{
  "hidden_size": 192,
  "intermediate_size": 256,
  "vocab_size": 32000,
  "init": "trunc",
  "optimizer": "adamw",
  "warmup_steps": 505
}
MLP neurons of a small language model. Each row is named by its layer, matrix (gate and up: input weights) and neuron, and shows model dimensions 0-191. Each number is 500 + 50 x the weight over its row's rms, rounded and kept within 0 to 999. Numbers have three digits each. A neuron's up and down rows have the sign that makes its largest values positive.
After each neuron's rows, "fires on" lists the tokens most often at its 100 highest values on Wikipedia text that the model never trained on.

L9.gate27:550483290510514560462485546499485575444575491555484488514485519467501472513520500502451572567518482454517554511417444478490561539483430495533494416506483443475481466511530575640462476460509518530525521523425476495400479496473479539488462492485495651527457548431418499605502468595484504414452561450556510474465461507416474582546461473538501516530516473506511429427512505468469470542512459546425522489538523571489568553535467520544391521515598462513386492464418491541424440450522443590531400458587578490485470554573533508464525511457445492490533585564599517487488462488583527486
L9.up27:522501409588484531501430472462539540486531412484514446517485524416527572565506486448503461484585526496472462527442469470522466516447452523494540508525546542468471488503479384539495445484487447545525536456474572509482465550532500691518520479558573564561549521504558505527417567509448603556477598463475538599448457484498551450527489592458495514479451544476434485390532546510610549478500516495448468408535484497457449468459494469397462554515500525480478460567454468502505407502453391543499507432515470468485523477454510557430544476467476553450709458439584546458486474491553489412
fires on: ",", "s"

L3.gate44:516513524567583494438453575512410496543510454595471643495487415536498409465481415454574582580451544490498468528486425446462441469565504481455538429489523454518504547574484471541451470485479499499498520541471564476561529509476497558533442514477628503441609544561466478517581418522587460506498556537519561543451459456510508505503462473548500447520518541560555545516473466436534524561557438543379505426490489568509561449473528472379483488551466454574497499531489453498458421567591504528444528453542507523481457509447542533500566526512494380359545550565508496400474559504598531465
L3.up44:484573468557507574550469460508472513563497435459503495517548503533522522476490529493530477576511506526620571422534527553574472467511449433485558570560442417462574520451526450510466389579508496474472512457452489385433501473608512489459432459411467559487505477518545486542531404477406518529561454520547476544538409485506624582513519528484499478508457484533528500551569592424566479498504563560487512437461567440545589408510491552462558486553587477451447471483488583599480436569505530498389555526421472479500431558486580564524470449512442504454527527465493535593472410474470407472
fires on: ":"

L13.gate194:475611586523493553508498551476426500554476494526349453528560507483462418501454503520410430484459530516445531487448511456477480515474436541514510559537504456488570574469525584522520505567554509458464416610524511536489394540500536422522497415493563495416475530537512481582487420500468363456430537545536409504532425455505497488500539486503457509447560548436574526529558481553483459533477557517560520460403521444477571530469527535372535638487484424466480511479393461506512532489467470430503561459537591512506510580515478617532466452475512478511453445528577493470472480537456598414
L13.up194:488564559416465555429485533452453542490533442500478390516447480531540429498465409478483475479451493500536565505505582490491415516533536476522534592485525495565535542593479532555443467550460448441419482523467554476477446479430616548491492522494631493512512490482396552564486357507420480575483428555522530527607460575383526451533513447504484546545454412504486494467527548581505489557475506497483534557499640519458438523481474527502490558451512527550489494472541544417577481490542434493430500471568526462473514517504404567506456499349501582490506630509532544497560455508529468504
fires on: " The", " the", "The", " of", " for", " a"

L8.gate148:567539550456456536427476432561431558471483481512513509496488526486476499538503446479578446523499461436488533527500500539553488456534501496519574507513557519528591434572515439455457535556563502495570434591474425425374539544520531446549617404508578539378468471469525525598456470529458509521398462485523511502508426560476489443493441472596570601571460555529501528469477439550420548608504457522516440502519470583457544496456494462500485519561430448495511426468546455466486482488499449558447527522562534407501527476462481624522547492424488491593469460428467404490468616462467483393
L8.up148:567468522576500501428468607391557452508508509476537477504499499507545443516415443569597500481507472491445576533494412583547407506522482488499605485466527522546602469487432413617440517539545512524404430535433481450464500569532569516520591452454594443435559513452555407478490377556546483623489476580560508552643505581547507484501541506562471439492482473517468436442470449460505478556535484508481457551477534463530548454545527475548464462482482465499473509520492519505445448511583518508446526500437484541473443494429432511521622427439508543442453579522493529512543547467467541522
fires on: " |", " ", "=", " The", " Portrait", " as"

L12.gate14:461482522539443547450468590576628579492507448605497551517488464456439494536506553480511519526469479537557485486625428518543477469407486538611532480522489518404490450452541543427571459464444502577523495513582506466520481439540468528524382543524498576520477534471476525495380476558553516532481522543477500491513418572544506510405530457450522454514536586482544432454511416463417589476534473502542503473553408407503542479456448453497476529504565493405376490422484518539569522507475486553462467438572492503615559439503548431539486501477562522527545486495424480411472586488564567448
L12.up14:464525385449613674558434518593475437503463467579467515528486518492477583482533523536531534467562553539473423448477376394453539551563449539443454497454562473555464583498496593533444523485580380474510511566517471521605513479493440430438454442558437614441520490527498411513484458445522408493483587494529499550497471436461567523552485496556543588548504473486523566545484414524514488497460536526452467547492490536453475490469501531448520508572536504472490462510420437552491496568605424552524471462566493562438482557527512525530491471456524468515531508489548540488397487567438480511
fires on: " |", ":", " (", "3"

L12.gate65:566527437530432526552555541577560480524531532492402465513495505410573485498473487398538488589422571491462503548485438518507481494488503535535512503588465501490486415430467479438559486448509463515390481633462498517469459485460479488550567457547447549494498471495477500546493552510478515565477571550566591493478674464510467472507532439525474484460498563473434509495557486562533486486568569458545528479414655518412572450489520493499478482451461495531415390439512452514442525422520517585555548495549508538521516539552555571572422480548564553503577484455449520505515650458494526426
L12.up65:473496435487421520481588511523529492514534554474434433472406493459572450470433468406623560553503472498458483443499441506520518507508528545445460555524463509484467453517453494481515413569577415515503468484468442453538543428446423431489587476550479529540491555503465480571543504490511548606478557513468535531499603454428586639509478404467473439491537498467470469469448457526474612455528532436574569552533575544515449420471441515461488508529358538482425392414538468478454494441506527497513539519466461540501454544528501559557434521442477627509577524570515561453489502452538579531
fires on: " and", " a", ",", "),", " elected", " |"

L8.gate149:564439544539487471468545462531460500549523523457520380411464586529560419554464522409472465470601457444429516509399538420606486561556539537643486528530438505564461483539573496500447513567474540510560501452495460543549422481470475552522475476416455500509506570367503515499536454479458577524486558466482529580534496420503517530487494498560557501419504503466526496362479476496472471564420634456496549603559520524502478520471501519545444473593532468457465431503484517611499518493480503449482546502545557556478510480511516435440588602463522516423624493548483497532521527534484497448
L8.up149:528478522520411415467624513540492498410541498503515459497450513520511419487357541469489540543524485487571477480474583498425415571459562543523469448470528512551453527494509414444512468530449461461475532477453524597545424450519456566574424519404417471473503502452387554535597469538530530580506437476423541443446487423427452544573489516533484449495516528483427563512525498431535562444454558577527509540534499611459538541397594555465404498506456480527475573456486521501547544528496503543546520581450528523431519547479472461435529443364469554429564517560503518466524468542446514507
fires on: ",", " /", "s", " (", "/"

L3.gate63:522485541507516506472501471457552517594514476501451469434518562419426484425518512579508508479502515458555508563527334503446477456587458483485544470433558510494496470424594510546406605481599451414462560561465499514465504475529455498539525509582508484500511557436537605606518488443526447486552448459484517444451522475499450439497561520519449582534393447483459563433443456436496464596484449514497483483473589546533504457495500480501499558489445476518475455482491481398507502501521389586627401468558460530450527474518540538527515552537626496557442530436492517412543518477480450377
L3.up63:573532459564425477593470537519461448373494456451464458533437476504476484498560497498587513384473602514465535485461441456499559515533468578478570505445586500468473514514536523555507518554464559421490465495639399608468406573531478536534519447500467609454522449508473472376463510502452484552426549562449459541520511484555484552472456504427557491474517504536513515483563513513437514562516504501413515538458515456453501497521576505498557472535505450549460521507447477590428552473454496388530679547517492430565499495521539457544546417451479494472411419489495519590538490571475463493
fires on: " a", " to", ":", "-"

L6.gate137:539528478442490556606490458519461366474505526521510393552535496461459487557577502416489535513448537404545581440461468532461536541452506533487503510604499431418481500471654498390449501441521497550480553513438526518420466409496520498520581446551486522421488385471532568514489523451485549545461442479426459539565477460554521544514522599489443436398501544455497435557522505490530505452508585471503508529486622421496483553499481436498534489507471529386520470454567473585487510556525491455562538412530457458363520556475490507453527505538575463443496454481412515497506537479526434565
L6.up137:452455548418507515598531452530538426513521471505623469476441522519490565523507493502440505419478552522505459480491379480511534460415477553517471536508509552433454532482484470426494516415533523549495564465536535517465406486606479495552561488487497556439441443475517493568460559430437511460510465423386407543552396453571494488546504479499488496549555622549468482511636470506499523438488588477549462542459554359422478561471551446470534527491432552499479484421435482441527493481403521462495513489557502558512461612451512534517552475549510465595551499496396521498466499483440398574
fires on: " |", ")", " the"

L5.gate227:445459499562367626539484422423470438493467460514468503535548592528500478525487474499496435600523542444524515431459596493516464526438521580407459538620485427580510476511493586510491416506577564571552509485355517514481550433489502446489539531472417470471522416521528595507457490451527516517512420490471528504437479500544485532507542504486529488535465494444430518537590509450550578523528581506525551464492462507466422500471465515468530477424497529412491540556606465582577460508452592509535529553444519454486441643504439506564434441540485463527455436508421489473525513491498456596
L5.up227:420405541527449500543474513413513515507523466480527570468424542518470492507545453511476354582551589455477478443388516474508444520474556571448460523505487415568495451548422490465526446480523521612561495485444497512577477478503526464506470503421396457442490494503485480477448562455561411451540482409433580559453498526616465483459494432522569594548550524419479470544616502497546561534504525551619562475535425422417390510473497532521515502510519514474496508557557517515598459496496535533518463497526504527498502597494540475561538439560571496518540465520388579433433478496465516559
fires on: " |"

L2.gate42:527492502524450511431517601559491491496565420552445516407505543461525458541418512521598455524467484598444434483578480469467531470479450537637526540496480520481509485499526550582450446555508535495468432576560508409457539548594457567442468512509589562464501578486422431572490499562488518510441550548451412474461434495516568436499522530480549518532466521521471546479527540442404656594556451524494478468444404469536539531513480422522549444516572447368552422511625488463455528468520535488469507532566529493578531418505522524414485477449500541503532559461528574535469487471500550475
L2.up42:501553476591548490542497467488424449533531441519516543559462455481424450499508525538591492565459531490545487483385514496493531533512472479506461460586502530538577438486458473536479511425535531421469545431414455591442611414610483508545448483509454605489512513456524525527522434537485508551523513486403536563594432497492565527512418452458468450500496440521361443533500426445506518514511454567417470452472573502440567429505591469529537458488534565516450409572488554485475473585512471520448478477477548513437484520551525493475567488348419461429490570599531485584552430497528444490
fires on: ":", "=", " feelings"

L2.gate169:530520490523528426413478513529385512473543531468535511550526483459546591541433468462472464427506549523535464437541551485538501487601422448500435551442446471517573410408486420484467546520472491471466413516565547502442503534485537479523479514511609460463506523514482556482544423539499473537548463487567486457498458551521523458555553460464648542414516467547435504554533625416508546616512422478465484463495446534556543572456442438443479548425588465479535460448502517508501578415394485511485476490542500519508499492483469545501496387483398521557472548472529498671522447426574526519
L2.up169:485455293478597375498547469444505549499502480547577413496515504453551547524496466510524523522583485518406451496473456412485525469493461448363462518442453423506566527561505552573520532469494507541546491406497525469495553499577504549599453475517529448477463500488466502569567485525570554470490417442553472505522550517496550422416499545439557578444465482514489556427513519474444479407509516531446543441507563528559541560474518412440485536542513547542562493494452548489534526438430387617528458560534472557527480528530542552510555497442421412510498523511552416491484421561495500491
fires on: "-", ":", " farmhouse", " Michael"

L9.gate162:507557468468454547468497512569412468489556435490413584564602508518514484557534535539524548464449478491500508392548440487497510491522506520366422507540440506478535556414545515578444471452484496471510490574415517530464500475542472474466424438493449485528460499484459393480463426500405440437461525528539505448422471537435481479509594456546461498448403513411564516571433527488577462538451552568428503541483528519492538524503473553510569547579502470550443445478585513419464474558480444518525495612510515456504521523539582650560456469525471433550537474525640536547410448513538539438
L9.up162:537555507560483433506555488542410452432498571478451492581515537566434497429377440472439491510456521449503506504617566545467470568450477487589487484488569481495530586538482539480489449445508465479483525557533612605470504515505524564408502464493506564502469553458442497554504441533564493665515474532446484523500408455445547564493566506589477477437428427460419525508473490580467546439469497517600484496475521603538549513429549515480426565509552432423460475498489506395512540536567374476447538483478558544508439512508486555471531412440477568463524445587520565476499438503495506503
fires on: " as", ",", " of"

L9.gate181:468510481488651516474473535379509478510522487472568472458519479499604486547523487479516534396488510522526518567430500417469563486468517436447404533470509603539533567470439501528518488447482457546453551431457585461440445492487544490582494360423433511482573495490544442539491490574440464448426594537585517519554555499438449592526583458485558532564485431579443508480493558485595451473534524502509490576590483487455494440499522434472502407508529489539495567426487457443420596533477417517602447561571490467478469504508508563514499484458442603501568503486471480542443473518427479462
L9.up181:522478462538514419413554496479605554413504518475477454522513496471463514511519546509570451533575454516425538532521443582460475491496558453538500485501618498478437439471466519567521503483384453436380459399501549516516524556571407468551514490490464489580614425504480528511559595523515558630512422528489537583596481425465521580473470434440446437468524578493462502377460505519555574453496550450518458513515523405444484479502564587532535541512492504419419487531560524518512487490498555551529477467537374468443460536484474560441503447472452559447555563528526468529584536508541481526
fires on: ",", " to", "s", "),"

L12.gate163:514554468498418495507473528505477447589491421432471462525470500526488537516550398599487570432543580502513547491482443506506554519545514484471477498524476490535486505565534504561410585615499446496521541508501506458417500495526559628606509492610433573438517440362510538580536490515506557528507527520458451400457587552496577512431461567469414503538498538524421461431458419461570496515464433467527518562469498518438457472515434514528464520480476497569505399425505504517460501510471489482490455631499504500481510468519587440451523521480556534525445476468534420653495458473439427615
L12.up163:525502479536439626496452521473570508457458449408568421446498430579510518535496448589543528492562491559478559480474490447490478436523564517530494558562469445565436483481588510483401573517452438496518550485483439463518525468447495565578476402535478575552453451471548589531516492523618525492445443460471477554541462536506450434480500480520492473475473447558604518478487579484436481541427457440432478509457590467500494492487505500505494559499499415481516560506481499611475506562459542567465488595480459353486437588551567548589560552454550564442473562470529466599448475538598432532
fires on: "-", " place", ":", " released", " will"